Weights of a small transformer language model: tied embeddings.
MLP neurons of a small language model. Each row is named by its layer, matrix (down: output weights) and neuron, and shows model dimensions 0-159. Each number is 128 + 32 x the weight over its row's rms, rounded and kept within 0 to 255. Numbers have three digits each.
After each neuron's rows is what it responds to, as a language model described it from the Wikipedia text at the highest values.

L3.down311:085152103116114047198133169123178146098146083068093095133141150151121123196130129085166145119154124152058110132130112160120099137237134152131150178128130112110154177130139135153118124128135141096129121085196135179095198117098156103166103124101152110129138082075112125127162132139135144118131163159153115138126144157110113160122129137105104091186163119058101099136169115125078145099195111109112161180126172097117162125187102097104122150127149051126111090119103141071111133059134056
Letters inside acronyms. Mid-word capital letters of all-caps abbreviations, mostly T as in UTC, DST, GTO, UTEP; weaker on infobox punctuation like "(" and ":".

L2.down115:103170078165095144099134077141184127160118057109163155090144143070109109199088063136137154145090113145079149119118116158136132127080111143122123140108122078099115177104139099128135143123074102078081125123119130092089133080127153100162155146126176177081194169184220153106164146103175136136080111116133120124124152175103217118119175102117151139112129140104145143171134117110125162185092138127108116079104162136116131102118186143196092125189146077117077144133130161188115128136115159
Mid-word subword fragments. Middle word-piece tokens inside words split into several pieces, across all kinds of text, such as ord in Order/Jordan/accordion, ap in Japanese/kidnapping, st in substitute/angst.

L3.down284:100132141165108104172122146096146145132124133100136123077160186096080112151136108141125141141161170175172074128134139139153157100173054159142166131146112121160183132116161065120139100130134052110187046122112088106156117154164132112113115143135150132105132083131144187112168120149118086175084106146156149132116141137056063133118127108159168095179207087063206176127140136113169134141087112157142100137116088163140062111142171134174151121144162134125097130132067190137127111130066106
Section and article boundaries. Markup or first letters opening a new title or heading after a blank line, like = Bounker =, ==See also==, County; also semicolons separating names in lists.

L9.down220:105107099136148103111127089148073141108164101123116106117131123122105175154149204091135119123158137180148142153202109120167092116155154165146150101119166067057097116060111054124115169106134099093118095195106108154092158121113161133120158101080132114141095155137075188121117141137148206156098112075149158118153184133074111156143090143102144149163116158189133160159105088164111132169121116158105133076155100182197108139115117112148110119181122148179044126182140100112091154162124128
List-item separators. Semicolons, commas or pipes that close an item in infobox-style lists (labels, companies, awards, places), e.g. after "Gilbert TV;", plus mid-word pieces like "de", "ee".

L2.down271:120083148196115158128142077108116154165116101111134089140146185135097083105078154164169086151160136132142091141170149131126066122189141135145123162082065181132173131086138127163123093150150100112090134147123148107123109144174100147081044146065117151174145095109178109143162149168105150143143072196065160139115140080103153080196156136128190081135152131117140109166075094099161102129095077144120185177121136150125111102117107154109107173085113164105136144186108126143078104130157104
Mid-word fragments, separator punctuation. Mid-word continuation pieces such as vel, ue, rough, oup (de-vel-opment, d-ue, th-rough-out), plus semicolons and asterisks separating list items or footnotes.

L9.down450:082115161109111100097157151156157149094116121121118076133086123091122119153120107118176096168126137162147103158122121117150116180077112156132108153111131145091148220137110115209168043117126084120215118129092084111165082124155145146116124209110122104082061110132182102058103162134126106183062099160147186087070151137145159068121113162102117125113147106166104140170090117149175097104141113111121129123115147106101124122111102133108154216094103126155087124130125099081094150139163135
Sentence-initial word pieces. First token of a new sentence or clause, often a split word start like Al(so), Al(though), H(e), or In, He, I.

L2.down17:158106169164102142105136066137166131128128134121173117118049109192154127151092139158186118108126092122127150140082110151131168165147113122147134124075097121158166114102127087129150113101089140127144177101084092124046105141134120136106151115147065104157202142106118200093108155131115094125171095130105075112102167153102195129112125088100103108033136141081099162145114154135180157096094136140078146130112161168142070199175094152172152177168113135135147080124116101121093138065175119
Accented vowels, pronouns. Accented vowels inside foreign proper names (Vel-á-zquez, G-á-zszer, Andr-é), plus she/he as clause subjects and capital letters inside acronyms (AUS, HUVEC).

L3.down559:135140112099136167133089102128166148087149113107128200143169151136110103082076116163162078172187129140191143145123134180125112155130093129072207096134170058108108078097149174121143085164110098182151110112165152212134137162165135135146117109080188099137167132118096142196126188114165141124147112073145131104130143161141167096111101096126090186088103170134111114126106167133161126172134093169092070099140098130185115125128123126144148098158149097159088094115121152177115122148097054
Line-start field-name continuations. Second word-piece of capitalized field or header words opening a line in infoboxes, tables and lists (T-eam, Or-der, Orig-inal, C-areer), plus line-initial "-" bullets and table separator rows.

L3.down223:170152134077111198143144108110118199099151102057114159113132150166114139112138126164217173157091110091074130121075103103103129182187086123109143167088190071093096083130168119128119085136078171108120116148148110133117155144113148121113123108147114098133086106106046168179137122166118151125133131136084166162142149092146174134081124138097101075186163069092142088131114134105136126147123118191151101175127138142141143135148122067087124119129167097127082216120093159161118136150087125
Infobox field separators. Separators in infobox-style key–value lines: the colon after a field label (Genus:, Place of birth:, ISBN:) and the slash between DMS and decimal coordinates.

L9.down453:115158120173115124169122122106155106125137140140136104099144118163140123105127119171110129134146110148073130143147057170121136154101099080195098129162153111169096127186134144085168126104124123152146086174116138111171152111072150118150160093143142108162110141081077135087159255125141113129095110125156119150115097179129119165142145097088100141086107101101135104162118068138139161153190202130118084070113111124079152153175092109137153145154097155107115038139038101107124128122074061
Word-initial split fragments. Short opening fragments of words broken into unusual pieces, especially unit abbreviations after numbers and know/known, e.g. kn(ots), l(b), kn(own), f(t).

L2.down259:116107157100134148125143147092162130116138070111110138129107146122155134200072175128165165090099121119119114141066123184079126111242126150129122133141134055123136167161112095127135108188149105080116095141145122206126124147105112098102101140132120100120125046187155159115165118129122155140144149113123108136060140136104123158114106130108074164175159084121053164144180159137100062108175131157126131197105155150168125082141115125124166119141160074227121101135116115090091117124086129
Single capital letters. Lone uppercase letter tokens inside abbreviations, coordinates and codes, such as the N in 35°42′N, S in CST or U.S., and T in UTC.

L9.down594:089139162163158060165104155177133113170085159113115127113163136135101184125124150133221148183110090134122082175109129079134144134165074169125130146083127116113114206121155151168155126169082168149159183172139092105112095129124111135128117148117077103133089134099174146109160109154076182171122130122137124172056117069161106147061120096139069140072192076101133133115113109114058111151126149142150123093112094114079120117128156166137084140085147134142083146202115130116142091149148150
Phrase-boundary commas, word pieces. Commas, "and" and dashes right after a finished noun phrase such as a name, place or year, plus inner word pieces (Scot-t-ish, c-ast, p-ion-eering).

L9.down36:139144119167161120136132061136099189117096092123090125150060135133102111097126089156161116091144158106113143094137103088114148170138125096126139113085140154147077055158099104117124112172129163163096134127089138136090110162109185193137117209133116188080161182099132180081135168157138093116110081106168176107129073172160073167097087136157131104112153134171146107120161141122173076154141147120176138090139152056127144043142124129185119116141137101101152096075157079179120105158146154
Mid-word fragments, infobox data. First pieces of split words and units in infobox-style data, such as C in CET, s in sq mi, bec in became.